config.yaml
num_hidden_layers: 11
hidden_size: 256
num_attention_heads: 2
num_key_value_heads: 2
head_dim: 128
intermediate_size: 1024
vocab_size: 4096
hidden_act: "relu"
norm: "layernorm"
norm_place: "pre"
norm_eps: 1e-05
positions: "learned"
qk_norm: false
attn_scale: 0.0884
bias: "all"
tie_word_embeddings: true
parallel_block: false
init: "normal"
init_std_qkv: 0.0225
init_std_o: 0.00481
init_std_up: 0.0225
init_std_down: 0.00481
optimizer: "muon_variant"
learning_rate: 0.0052
lr_mult_qkv: 0.7
lr_mult_down: 0.7
beta1: 0.9
lr_head: 0.00381
warmup_steps: 200
schedule: "wsd"
decay_fraction: 0.697
decay_shape: "linear"
final_lr_fraction: 0.0
batch_tokens: 16384
max_seq_len: 1024
doc_mask: false
train_tokens: 181400000
max_steps: 11072
dataset: "wikipedia_en"
MLP neurons of a small language model. Each row is named by its layer, matrix (up: input weights; down: output weights) and neuron, and shows model dimensions 96-223. Each number is 128 + 24 x the weight over its row's rms, rounded and kept within 0 to 255. Numbers have three digits each.
After each neuron's rows, "fires on" lists the tokens most often at its 100 highest values on Wikipedia text that the model never trained on.

L3.up56:121119088104122077152132123108116181120159144130160154135155117121122139135134115134128137140138147125121147115122167094111121147118132103117125155142097123095129102092137146102162173118127072107132080111125171106141184161118145124166068121125129117103170092118133140109146114158117136160098137115162127128104084122140107131147116142115116165154138127102126174105125094195150119104103
L3.down56:145093140145142141118092070137140158146072137119153099135144119144171097130112167128129101103116103099113093141160117112176125162152135124146155130089121132124163124100085145160126140143171125140131140146138073182084136129132138126074123138144076131129170131205135120168138128132119131138087089140154143148119134161166113114121184117146106108078101138128113104100128132116127153113101
fires on: " and", " with", " on", " as", "m", "-d"

L3.up557:143108098158144140138119133099163125147132124120107120137146129153095158095141141165148123115124157161128107170154109144168179144122106136127156157153077117154103111091097126110094162123099113141145127096155117158118156139125158114190101143130085099123132132109106102100144115144124162113132131108108146135137144155131126099114142113115096124107106110163124127137104135088130092103120
L3.down557:106069129143153137107104122145091124112116148114102087116079111115135117138133132119113178136101080092118111104101132105131122145129109099181123138076154150108124163122082121146134125163131148130125146153083161076109135177088124145119179164137134108141135142121157139129125091123119119137138124127143114095133175144140167134120074136113153164140143134116138097144143139125114168111116
fires on: " was", "it", " is", "os", " has", "ot"

L8.up338:127124133156145114137104128136102167125172122119120111111119129128077096142146086154099100178151141136162147137116108156178148105151124110133135136128101074107099128079079149095110144120089108123136168118141172123133119140095162136144117115163097125138098137088119155107110095088130164156150159127095139081120106111155115122138114074145130125111124165090130153112100146154163104129219
L8.down338:135131137079169105098148146136103083097159139123087141086158138146133107145119130093124121145060105153109096138147128088131109141131088145123139115165120177124125118128107142152182118162088138091132147156138136171101172148137113077109073114117162135116129141159103112110133124146134112098158158124112134133090094121121146147146120159139157128146140120115100107134129124168170130130121
fires on: ",", " al", " was", " did", " is", "'s"

L3.up581:088147122111141132117132108141133147116097174145121072088160119110125097146146065128133110143128148148130096175143136127114136126152139108126095118059159132157127138192094095193113112153117121159130085124090127129095126138130122168088123112161120119104126135161117108143094167148128172118096102097112122113187157109126114127147090108099153103086111131175136152152139129110130106078093
L3.down581:103118134156118099108134158135090151120118178146134133131119128108145161151123087140144120158112067088089135127109122147122130184105161100151164131139126147115097087113123114162155122135124177138068119114152136140124125101117132168117097111120127140112123124140175078100104142136156076103143108119156135111127107058114107149154089130132181089120116126141053183102130115182123133118158
fires on: " trad", " f", " young", "ship", " old", " spec"

L3.up472:133126097113100128174124168151088160106133165137104126121151108099156143174141142175154136144164101108145109114137119112122161109143111133107126139122126144125132101131140104173060125104122128160136126128156122123169118104128136114127148138143146172103105118134190129145117116157104175093117104125137125114128100145115116135151133125147161116138148142168112188136127149139145164108125
L3.down472:106106123102136117136106138081112102122089141115124149135135124132137105098144157117095127149130109116130157123141139113134175126140102129106111137099111127124100156142144135107173139145140116145145090134113132147119142128154158165128095101100121127146119158097156182092151121147136153115153099126126086142139143122137144090124059154144095111174093111121128159143120135119136159175140
fires on: "1", "9", "2", "6", " ra"

L8.up251:141155125089190119083131100135118104092100088142118139143124140105156137114125153161117184106106125135143109101181093138150166132102169130119143095135130096151126104151139144114173157151151085132096103123149120104139138164135147153119106117102086128104103103113137140154128155143147139084175160156071114086176127156148155104109087110114135163065139119089111100117145093169100111128068
L8.down251:122099121091079071129126129118117130159156136114141146118089137093145131112130160102143098150140143113120141131108126154149162165127080117119138080118138162113108075156094123138130089142122083126138078154140143128126115125146121140151129136127149148165115132140084149136170130110105120145101140127127138134121155126151110095124172150114088101155105135139137142096138096135165146145157
fires on: "c", "g", "0", "or", "p", "8"

L4.up417:132170071130091132166159144152106104096124127136136148140125150075122073137177132177150117152130129139128110096143130081140136123124136049105112140123128160137120133141093120159132111157105128135128140100138147148161098152104161182167148108166124128145133134114122133127136119125119149118129106100100143172137111084089165142135145132127168142115127108118119135132101122117151136125120
L4.down417:124117127144178131077105111157142151119167155126171111085146130130127128108132117169148152109102120106092133169156095138177106129124112207138170128106134136118123120150120134131151097133110115126142157121127122140141115104102110077108143109125120145141153128136137203118113137096113141147123105146152159114130174141136126083116101156146078113094118165099127103142134081121114129126135
fires on: "3", " |", "4", "6", "1", "2"

L4.up618:158134107097134148110145129149124113101139140152151102130131107055166096125138175108120143160158172140131147107131121100127134145093124141144160115119128126144163149138082180121129144159131107129085149138160154165111146121105098117159153150087143152125147145116122131100136114065110148107134121127139134076131115164104112118084122156105152129172138100156108138132134108169114087142163
L4.down618:108146102149113144113070152113147162125100127110121137151090133105119159113161159126115131099153162091122112164124169093149144094077143122094138178095122104149133104180104131106175090117106126125141139104105108131124126160121139089143103114121104129137143135131147123167132133152100121097123206100099131133111089055109146143097126095173154131130112090136134138111166092142151167137124
fires on: " (", "et", " as", "-", ":", " not"

L3.up191:090121112131120153100097142132160151099136135101150143116133105136136098153164122135125129135094151161127147099162103102148127144138109095148142107115135095103081140120120094099123095070100120127111121154156113127113143122128112108144103150101085119109158130129170134122141117105127110125151133122108132129137100115113105124187134129122086156116131138120143152101154145103138178101147
L3.down191:127134133096123144109118144176129126128139140088169115069176073133124142163143148112112094152169081141124111141127133095125135142132127088105130148160085140098135128134141088085138063136146104139202110158138122149085151140088108081148113129148119142172111136112138136111149132091182137134136166129136124125056126064144142137101125079129131137144170147110142099127163144125085148138145
fires on: " an", " An", " Don", " un", " went", " ="

L4.up891:138161104111115145183147128137116180115177144153074137157126096118123133123106135137105085115115142144106124162104158126101120153122129139160087106150078152140123113128140130167130118110177171102128122114144149130101104104135138119136124109147131132091162129135109099119194120192092133085132132105136128126157122173164131080152132150124179124161136145125140146135073054161162093120099
L4.down891:158130119142110130126106122097170181108093091122144102110086121160146105116088160134135142147129111164159095177143091118093140110171106096139183144162122150119137144101146120140083142169126109132137113124166147133179100151141093137118145171119145154116111150174093095158114116109112111128147116177180126070137114139105105131118136109117126135137085072152165125084132102123145102128139
fires on: "-d", "-", " and", " –", "-p", "–"

L7.up124:118101130150169138153114129127178128085165155111088100126120125075118139085105171143129106153118112136117109109138107160129108144134077066175104147157096139119144128079150139166177193133144117166087131111135099160137156142141093118094145124149127108129094150125113109118132117117107158113127085124138105142111141182169098130125154171113128130113137096131175136116097114090132141107091
L7.down124:148133180100079106105110172130172137151164149116153159084123165133151123119115123134125150112134178152120176122122127081103168075099075115126119141111155123120128130127104116150116141118148154139098178135136161164153117084142117118154095112142105116097149113148124147133093126081122130145131122099107139144104123082115142108123140126145115129162156146099150098124085119138173139143133
fires on: " /", " sp", "1", " as", " and", " "

L3.up525:141129137145128134113155083138166145127120122119162155167112147140152136068173108145140106119110140157126156093156160144125165100116087152169177095111133153070144146146127111122123123138157116087104148135148103177105101162110092132134128139118123079119146177143138107103153098090079068129120096185116133112117100106127113095119111141133143149128147104152159200074165121130132125133126
L3.down525:133140106138132090109118150109150109156135120082145108117133128153111106114176136124137087125089119121157097130168157150139105123156104130098134109117143106097132139132122133104131144108105156183135164107143106182127103115107139119131094080139116109163097157131142101101140174087141114108129147164130159136104126115094186117126138096124189132115162129107093124122130123142051159153113
fires on: " No", "obal", "ial", " special", " National", "ain"

L8.up803:139105134126107106098140122135166119127153137131120160121118167108118120132108089110131101134076106129106135119138137102115116128142129144079111123114153142135151114113122119164116154121142133087152118130145114136094143136118155081154141152133108158104109153137126179104130163156112189116139153074129107181120146144142082223111139129155155151116134092125127125131119095129139162151124
L8.down803:117107119088141116140125129148114114162121121107132092127123096167183094136152148130101151142179171133144122140137131110116140104123150103140123133143077118140145169127118101130150115106100149128119142113125166132155129120148128106103115097091170093136146085125123114137139143169144058105143144142162090094153100120123123100158090084092120126119121146097122135140145143124082139115133
fires on: "l", "el", "il", " S", "ell", " |"

L4.up804:117088119098176132123118129120150137120105125116174146113151162162138105088147122132148121140148149108144130134097084140159116124155145085148131076111149086140144160118114091119135135126126114150136087184132081147129102110077114119124077103162102149124132116116160156161147132114133111138135078123099131167147122156160122137130104171098109130111157094145172166083153176059114150152091
L4.down804:138172143113151127117124150107155153106141095093125156102124138133107117148153132122166084136126155083119137147126118071175105142114143092138084084156136140107135153177140098120116108103133124147164117123122123123145086102131135160139112131158093140081150137126152133149133122091120140090165127127130100160137122114116117143117159115115121166151138141117119121079114166142157158166121
fires on: " an", "'s", " Russian", "-", " An", " The"

L3.up326:130122129093138155143105106129111171135131154145090096097133158163176138081099138160166139119116119167117122145075113137153118157123134107130162176136131155102102172120072156124150139132143096101123133106124157094096121146158145091074125171128090117138135101142110122115137126159132116128135099107078132129164120111141116130120143101105125139140121141134144153143106072075188154107143
L3.down326:165095095124142118116114128119109159122079134134139124151148131125121097121118134129118157118122168107177125098159095157096091123092072114161131145119160163139129132111120142136138113158147149116129102101122112125141149134099124181110161125113140149157133158130169161132083126121150137167115129183104119125146192093114131102109114117144118170126138129117144125126086106102109123127146
fires on: " is", " or", " in", " to", " ex", " with"

L7.up738:119130136094102112080099122140069110102092135137107112141126151146151092136185152108140154147133170111138110119149139115130108111091105141111116157127139131134117122111167131101148133161147123127138161101161105113167180144158121138153095144065143129123179108159136131117154136129139124111130112115082090173186137187107125149113137164113151145130121135091132119151130103141108074069127
L7.down738:166142119127141128086154085132129108118127123128120154139152124130132095086089087146149133128111115153131152132151116128143099091106110144124198099123143099127112140155103141148115172175139121099167179153156101143134116130115191075101110147119116177079169160103116178128144093153124110094144082118106140093112142099094118119120169120141109106123120150114103167143153098142125145113101
fires on: "9", "8", " to", "g", "or"

L8.up550:132113112130105133144121142164147128112108150126139124119138176125099129118125107105147148130082113137065119140128111109112127127132095134133094119129124136180161151166101092126095089113150136107105110134135128141156147094087124124127106139097115169139097107102177202129139157115087114121128124116133075154110135115136108132113166106132121114097135151121135133111134148095085150126088
L8.down550:137116120071135090117216175168117115130113141110147128136177134119144133142189128152113131115150140092105122162119095153134104121149103121154181125143146113120112135128115158132134063116141099127139103126117113107128175101127141182132121127142102151101118147121112095218120138138165157133108144092183146145148127132154130097126121123152185105103149106089121100124109130126101131131105
fires on: " an", " An", " o", "An"

L4.up529:168138097165173112136149141115145169129118097143184169115114121122122111133138124173131096099136110141118144086127128077153089116112155079150117065127117119158134152147083098121182154153105168144132106155153136167122114123105157110112147110088113121116112111098128139166138131145120129094091109137139134124137140116119102122130110168141131137108160120131169156135130140140133085113153
L4.down529:160116141136151094118113123137123151131132140120131145111157123148101135088105097097097119151146195117131140113162151129162135130162090100134084143127134106133099122127195126119113109110137111162160116162119134097151091131143113146117103085128109075133096140159122136096089108115127117138109149153145068100143117145154131148129113120112120157135121133156078101086120129136112143137140
fires on: "The", " ", " -", "the", " The", "-"

L7.up901:134146079129157128150092127148135113110128091112130180135117156115111137129154131169132146084092131133104130125137135079129054128147115085138110131128133131133136129152122153142127096151113111135093126142145173118123127156120198188174140141146167165117157146081123130108142104116102110133094088142082135125124149102077110070090118108101137200133128150124128143137146143127132112134103
L7.down901:101128141127117127103134112149130143134136131160199121118078128109123131126095165123109132129104078101117123109155109133134164139129095093117093142124125103143121148089147157145143154135101100100152145127148123143103135096150123142127088093088101121159146125121161097111130114133064140152149089132152181121150111124117198137094111100086154119133107109139087167105098146159138114141119
fires on: "3", "4", "5", "1", " "

L4.up114:155121139095163107097136117139168119155135150115154129162155105158086105132151102125143132176155101167123104125094147099108125123143133110142153180135137139132141141161093165118132139119109098113115108180143079149113136144125109101136099125110110109120127154133154129106112154087108094155137124126138092077103133134105063114122092181139142156105154104128099086143183121141101133134124
L4.down114:135137141141159167163149140108130125115116113121129127153150124126115108080132136110108129149128133159117134133126123149148139151130140148106121140137120138123115156135101141161158083170104089121145144113120138140116145170126142113087151149105146135135106150085159128179102108056113107111120103111186171127084139128131136100105108116161147143091138143107120146139115136144112108143075
fires on: "G", "ag", "-", "og", ":"

L8.up849:128106108137101123158136158115147079159091131148188103139130128105113091105111123140129111108122116092102127116132130137142150069149082106156124101135142152109159150142132115150121113137107170140116154119121142130101144142123117109121173115089121075096157103105151178139120117152145108144146108142159113111110116151127114130138093101172099124120109130146145123094145180141134141114123
L8.down849:158150105172107148161147134098114134119146135140126132121079079116104153125120121131152112138119126114121176141086159118136132120170117103175121119144170120082128117102155157153138128083205123158094119092136101134142128102137146141086141134100139129111093150150107118122145176100088150109130163134114117136160133116119087100147143093135121108125111126070157138086125148085139103116078
fires on: " N", " −", " New"

L8.up235:108146134115126137140086120135187153103116130122124174125124111129153126129136148112102151114126146083138114146119112124154085152119156136158119151117162108109121173154124125133168142067125097137109126115145153129186153106169110171137135171153129112086128124120101122062124129063092178160128086114136130109113160124084106134153141109143135110117153139119082128134112162136106122132153
L8.down235:166170107136135111108103146170130103139137105079117136101161086141146127098107081138175142158147173103125108125102162144127130136131111083149134117153113111120133140093107147129108130177093106120145154095118094121097123135162154133115085130083131155133144077110133141137158136171099116162054187125127144141095078121115142171130115149124124148127129152147145137122166154124129095146130
fires on: ".", " t", "b"

L4.up415:140092107128125154126097121134159136130141131075170119120120170187134143087097108163142125127078130168152130137125113175106147166121125119113130154155124123137148123158093125118090128132142156110068120117133154151129108143140170137120154116136145126140069133149150154165143109146135115113136126127094145148128102112087131110129174104128106122128102113141165150104099087134120210153150
L4.down415:113093115141140144133105109152118097079124139121114166127149146115144109134140122158121123139098121156109164136186092135145125111149164106135091149124078127089171135152146145135105165149100100156135146115112105104090143132092118106110149158110153127165121162130132100087072124130134134173148137104121095160131124102128086132092129112134115139129131102101128121178105133104149119118115
fires on: " in", " on", " to", " of", ":"

L8.up140:163100168166101085149142168106121105139126123116111136130126147175149100157108136136127140123128123130096114164148114136130130117142123116087143100127137149143089107147106124122170114134138148079094097146098125168163142155090123137108080111152125112140157156117081160126182135139128128154055128102139112151107146104134079146129141146140125126158079134123151140101132141105119084163126
L8.down140:152079120128093101108105105121130088115176111133161126141148119131125111103101096126102111086125132153152150128115111068120119146095112165108123111169177124187135155131141056162123125139093115144123100157164134109122117098130170125115166137152190171109160167131151094137108140152122141111112142106162148152112133130097100153088139139161140113120108087116146102108118113171115121138113
fires on: " W", "D", " m", " st", " w", "-"

L4.up80:144153117139142153141109151129142109158088148157122176146099162131112114164103134150131114140144090131154127138111129129102132126095084144160110120106102088153141105101163109165125115125126136144106085147128118167181139151158146089115099138151151086112095117092162129109118148105153137091199132126114074141166087137133143087160171133153120135125158156163123133109129119097119120123100
L4.down80:078118108158123155113128128147140134126100123113114077112127149135142130082130123150165174122148109128153115128137155124091118113119105131129143094138188149169087166131114139123120091141126107132107129141116103087175102119149060112144133117156163132148126135138152097157121157099120077163156124109130111092125115141092047088136111096095113133100155128148120131105126077126101114123167
fires on: " p", "0", "ment", "ri", "ee", "n"

L4.up176:131120171118129101117101114134126140170072120171146114105110087135122131110099184081110114122118151124143126112147100092101136140103076142152133151153105089098088128089158092148159134097122141095137167093120106139135155129129123099150158153115108171110127128094152132124108103112180168097117109137120112152117168119100074135190108176132147106145151102111125130183101151150155130128102
L4.down176:103141129159148140143130140138153153174086142118067117059145137165126113172174147135174096132140133103125129117117138143125131099150122129133139158143110112108122116109123167134154154177101130111112097132141123168099169108136148093100133125119137142157110098142066116129135121127141161132150148082129085142120090135122187123139104164128162142087126142154133126153111101130138120125086
fires on: "ra", "v", "w", "f", "end", "ing"

L7.up536:136084078150076166107125107111159135129118122101114161116120127106150107124128097156194116136122123102134103128130178094138150108132137122161106090115142096153106123129143124130146106113133148154137150096144109184138143141141159129156084113164088147108129123094139136151141093118153111132079119104157139142187138123112126122119174107139134144087147130120081127104103141102151146132107
L7.down536:132109130107112133167119105140115151137095156145156149101100108130106124084135138099097159165141141113072111133163105129093122080150141143183150128140116144124152131081175166065130137110123126143149105157103070093166072172130127117102124101097148113108153096160146115126083115149130144138089137117148141092165140143157148142085140143117126125151137126145110133099144105119139109112157
fires on: "1", "2", "i", "y", " not", "p"

L8.up559:130103130092126103142084128118149118137137158135144067105129121122162108120123126127087095117120108122100114088134105116126154152128113172124111141135123138110135091121126101124113129106116099154100117091108094123170158103089117102128197098128078162160136114140123132117141146089129150153131126092146113134141119129149127155147118109104116127092102163157154135148144150131096144110151
L8.down559:120102146098068148134101089096137155115141123099093135138131141141085127131150096104070103137101178111140116112132128105110140118075100134150133135120104138098161127148123155156093143114123120134131167138115199096115133092119102144122094161109160150142140096143153146140156123135142175127157119102104110128156112136145161186147111126141147132112092133157119160122115137104139159174101
fires on: " was", "th", " c", " cent", " been", " first"

L4.up420:146181143158120125139128141116186139162116138123111093141107130127121127120134156121162125140147097139153102124115113179118186112148087096102109103126118090152133129148137145125112115132133118098152148139115080114133165142147124135128168160059160096103130130119134134160142099124092127187130127112124148120140123156125079119154181147122125145118122147115115160117129149159133131133070
L4.down420:184130137105129119112118123087124131120157140133143122132132075122121111117136132095118136118078148134121137104123094144141130103117133123109083099094139094118115120166095153097158106131173131103179101113111088146127103146091115112122109130132151098152140105133113132128134091114139142147164105121151147093055165162136160169096112100121117136105104124148155161129094160135106162170128
fires on: " after", " from", " before", " since", " on", " until"

L4.up695:120156126121142057117077168129156126149138132137131117134134146121121083115083154142123137127131100156128116102116082142125118124119158140122138175102118111153102167101112090124148162127138134151094122149121116186099140166116124131150077123156149134134169138135132185116112141092145122131135098137108105088120120139137127127083141131096129149100109105094127093148130125132134132108142
L4.down695:138140146130102106122103097101134124121112141089118114087047082112136067118112128127109141126149123132126137116093054127148142146104122103123167079089127153145157132087130110112140141145105131140115155157130120101115111169099174160120141137100153134137140138157158159155124147116106171129155104146121130149112112139138135116168089115132105105173095158136123118066086139125146127128129
fires on: " and", " sc", ")", ";", ",", ":"

L7.up278:131119113099162118134119087122137142136147082143181137123140133115094133128114138133130113135125075148099157130068116130120116182127126099117124120138112062096129106112090112126156079128109153147088048151185145123103119151132137135134111158158146102092112085111124124148136111117119123137120139137129124075098129161139108122163137160097111161115180126129182177127131157124171057103123
L7.down278:116190140132150135082092131110137118162120127119134128130083170124150117100133122145074129161087082121138136138178129096126114169160069132110128172142147147156098114116136141122140158127210137124115083146105113150137074146132150085115122110185133141124097135103151146106108108095106123134065107127126098143132138144119171133136099156118135155131111128162132128141144107142143140111154
fires on: "-", "'s", " (", " its", ":", " of"

L3.up142:104126182104151105153154142151150150118150131149130111138083106125125163114096153128126165129107080148080177095154142124123119094123150157164137074135136114108087132123121134126163133142090149143129147147147127150125137153126154082150167145101086135106134120110116081100107144133184124102117141113123133128114120142080164126071168127123140125160122104147112140131166107072143094144165
L3.down142:103118093142118121113073105088093127161101131155161153163132146162151091138077119111122120128156156106172081137135138146109109122120110093137099180153152139158131133151104101125123108103150139144161107137111109069131082096093126134089111130153179122153151152132129146192114139131107128140118076148101122148124163080114150118119120119102133125127131110118103133145135144151087160125112
fires on: "0", "1", "N", "-"

L3.up606:162185115151075105114104132089135144120151161128072096167153125155116089107151136157091095185093129146130115151120121162117120097119105190126147129174102090162122155148100140101121099146125091101111137177182156160150128118128140123132157115127093112104116112124137134145139142090134144095117131136135143144144146163124120142093146138165182132119145120147121128120137120148147123172117
L3.down606:123153126115124094167133147106162150108104095135111163129121095109166161088128108128142109148153105160100117092157154098121190133146135164078143090197131129147180114105113152109114113133137129126125135119087163137098117109128163139107150122074146100109138133143162139148134098128166154105096145130148137103127142140131123136122146136107124138119136133146129096116158142131117167125158
fires on: " K", " Z", " P", " G", " CR", " H"

L7.up136:131135109121185120101116114101149135113120169092063126136154148148104095154142164137159103098155100144124125143111123161183078131179118092090112097128114122128119115135103142125177132116130107095155107137147121082128182151135110134119125125210090125085121143162112138132156101107107135126115107129108147168130126132119100127103120109133165143114132161123189100155116119095098167099125
L7.down136:182102104126160125111110149126128108152152098140167087140128149146150159113139139097160089145125136115139145116123115106097127132102140148144105172114125109121147129122147093170118110103130150148099173123107170151145135106116083127134137135085090136121096104097097160185148122142108160116145137113120133101141134128121165171116164088080104100102206148084141160102113160170136091153169
fires on: " is", "s", " or", "oc", "ms"

L8.up817:133122130113135131110148160103134143185112128136133117141123140159133124103111162119153152144145137138102114114101158158116129179121139141132102184087132122128119135112161164132151146155144124130144118141141093128133157176085158075135154163059137147116109113142128074120089132103104109125124130164121137125174128082113128090108150107145148125122088132140109137133113106099122134120140
L8.down817:074120128112130117203159141152125152137117119109145156120124144129161151087133127098121107104130157135104129143134093088137119123105124133148132107109111151122146137133134145103101143106148177071157137154103129143134146115151179161146111150108153126148098128154152090125140151127129097151107137149160105107093150133127139126198177133127131110120136113099131129120104132129117095107144
fires on: " E", " he", "1", " ", "in"

L4.up942:074143138107113157152156098155124136118123110157120112125120108142134125151142122122117157133138119156117130152165113167146112189128112144110117113084131145103172105132114160177153137128117178093197123117130168079095110114113125108116173116078129071099140112167125119158072149125150128113144161160126133135144130112116087103109121132125177116116110128149156143147068122158124135145143
L4.down942:148101094122155125128115107112120103117137113129136125141071122072161145134106152096118130135100110146105123134138128153190096143139141141114113151095168122118128152152119136162141116141071172179110197104130134088121100129105145094086129107131128133139164082132116124093089138113101128119161106145171159173138133154092117135109157121110114124091129147161155126116116168126116125111155
fires on: " he", " re", " they", "in", " we"

L8.up92:122110157125149167110132128108107105155157156133131108128109103127160092134106106161123158107136164129150111131133156114151116148115058114125113134107098141112118126120170135109110124134132145129138121146132120149141129145085131142120147108153131131116140143156147134148161128104109110113150088151063165142147144093139137134131133112135131154147130065082143104142105138127134137152121
L8.down92:131138156123137161096109113107129130096144132161153160124120129134139112157110104118146142113130099133140143060090113102107158114131117126111125142113191106124128145105118128117099155050109129155138123087129074110126076143135127081162119135092142125160139104122126107132157150133154134151094084113085061142084119111100148130149111139084133125142137122170159139143131119150110126098134
fires on: " as", " of", "f", " and", " is", "F"

L4.up342:108158163145092110160104107117149172154131116156128079157131135127164127118092127154116143137126070121086127081134133133121078093128151166170147153140130129134143100137144161134141152144087111131087145144148156116091138145119141095169086114124154146144093172104172101168137106118135126102089101122119119073130121121128124140145141121159118167091130109152147101119150173106152155118122
L4.down342:163137086148082106132149117157123119138156161113116119168130140137146161128108137137096146149118134078135115140123100132147119100143156127135124156134136105135113146134120099127123137084145156169124123119061126074137123091093122120131143117148132133138150132149128097096143178161098114092116116135086113143143077084141148120156130095133129142176176169076131139143088115163120132120086
fires on: "0", "-", "D", "O", "M"

L8.up439:107075160111123150119131112142126147154120170123139126081161146148144101143134174155147138108166126125135106100120157095134127139137097118113079108136128128122131105135088140154152117153125122095130075157088138118132119126094155148154131141151132129164115165148140086119149104139116146151106078141134145174138153100138150170166156112137140145113179149138171145149107098110144115164118
L8.down439:118159128149111129134160131108147118102148087108126139121149103163158153142105102118110119086123174130133152160123111153136125125158132105145153095092118136097105143101131184105110120137130138179124137096136141167125096151101110111085112102131087097117140110123126157142147153117115085102153121114103134131137169126117084126096136107127117126123107117165129109094097130145106113095100
fires on: " |", " of", " as", " f", " sp", " in"

L3.up168:122139130165074103074113102123123096133115118111142081128127117174133175133185157163123152123125123114100116130124142168134135120154139173129119149145132097127114106126130136116174115104149050114119096165103148119156125168093137131124117136126132133148162122119152136103121109126131161121126113109151137155165089129112095155136140119120166083144168159133139126110125116094157126122131
L3.down168:116108133144093129115153123071146129111094128140114086102164118147114207122124137132136099109168103169115149096111147094078152103122133154135141138138161110149133131132146117161132141118105106119141137124111170133096137156089140107119138112114163106120152173144119130103099094111160115084127120126142131100137135116128096101106122148122148110149127123147169098126129096138140140154151
fires on: " K", "K", "oc", " P"

L3.up669:079130135124141140130119153154135095111114115140125124131125126127142091143145135087117115108142128151155165124100132156141112102135139159128144111088168163105118106129085097165140108093135120123127098118108121146175108147129107098131127114158128099182156131174100133127083175159097171129071150148137080086112123113096119125146107112119102119158114119117168124110146131122128112122129
L3.down669:123175134129146119161108184141191131087095115119131121087092135127130164133152145130115162114098098138183121165149114158147089089151136135171136117111102144107105158109139114118138149140168127106100136095092143085143155122135122122120120123151133119146106124183106113095131135135138150123105130159146158142134091125098121116149103108111097097139103155146130130118179123107173149156128
fires on: " He", " career", " role", " dem", " goal"

L8.up298:123090160090143128135079120135081136105131167126145117149113142109139105111113170142084119141138136124151136138129204144108093094126194152168098159129111126134109142168102163132149131153110128117122113136107122150091143173118082105125117156090124135108163150152124131103140137141110123136115093101115092121158166170153106109061109150100148087141133148106111092120126122141145159154138
L8.down298:119147131164139126120129123133162158135103098097136116148168113155167103126146124132139146131142162142134090093150116111098106130109078139129102119111137100108098111134155129093113156120114129146129112138179167123154145115131124096085083075123122112119088135112110101158100144109133105144136113159112176125086150104132136097116121107105123138162118139091147125089130141125149114112127
fires on: ":", " |", ",", "g", "d", "old"

L7.up684:110108130142066175132100063127124172113117149147163117145119096125123134148133124167193107122116133104123143114152103075111077131118113144098106136080143186102131168153156126127076121159174132094141121151137109148165145179118157147168124131146127146128158098126106122160117163131074095124135147136104117150161113101151151112151130139117190119112132093088113139159122121100131110135087
L7.down684:149169078136180132179124162114114118155138156130135140091113103137101127138129110119119141133100153108115142101137142144143089124121118132128160140118133137137128115114148150117136154150130089153099125194089145137129141132155128119140103164116150119156117133096123181130146122140121092121122116128135115102146130140118121093109126121077079118149132168116135196114149089118150095143084
fires on: " ", "1", "8", ",", "6", "5"

L7.up410:117101141096144116110139169153127161156097133151133118107116102117106149129113178143091113181109129155163100125129130113145111133123112139139105158092150112133131152141092110142180155084116143142107118107127188129123175145152141135102129161166145157156112112150135125076132150138134151148152124125108122145120171108129104133115096130140103083160137097145102107139098108151089127116114
L7.down410:141156145141130115164125103088109106107177120095108171118116111092158106105171110129170139143127142135126096089104139123099140124127110115142143124104152076078134052145151114155157097125180096135138098147150137123139124111098120184159080131117150099139130123132128146138124167119153141133103142098142096137142109137141142142139099071104114146139110165170123149129199122124090119144108
fires on: ".", "b", "end", "ra", "art", "e"

L7.up71:127115146134104148098134152137108126119120088114170145128119103146135119116085106115134108114097124155138146099116141135131136131096133118168101088145101097142151154127126146100179163101123157186174129163133120113120142171135113156169169077113142127102139131085133105124109123139104127119117131143128074127109138135118149113118141109116152094136132119138141087126150110130143121154119
L7.down71:127121108129167121149080112160138134164121164170081128154149138092127132087125098103112140092172099099125167142116126129115137107131072110115078116149101138136159147136125121114119114089158122116128149140100155145135122152165104116148133141096118142144135148153104096156123096133121108147114139137138154123140112127136115103106158144200149092134165154149156146071161129104121129140131
fires on: "1", "ent", "ect", "0", "r", "ir"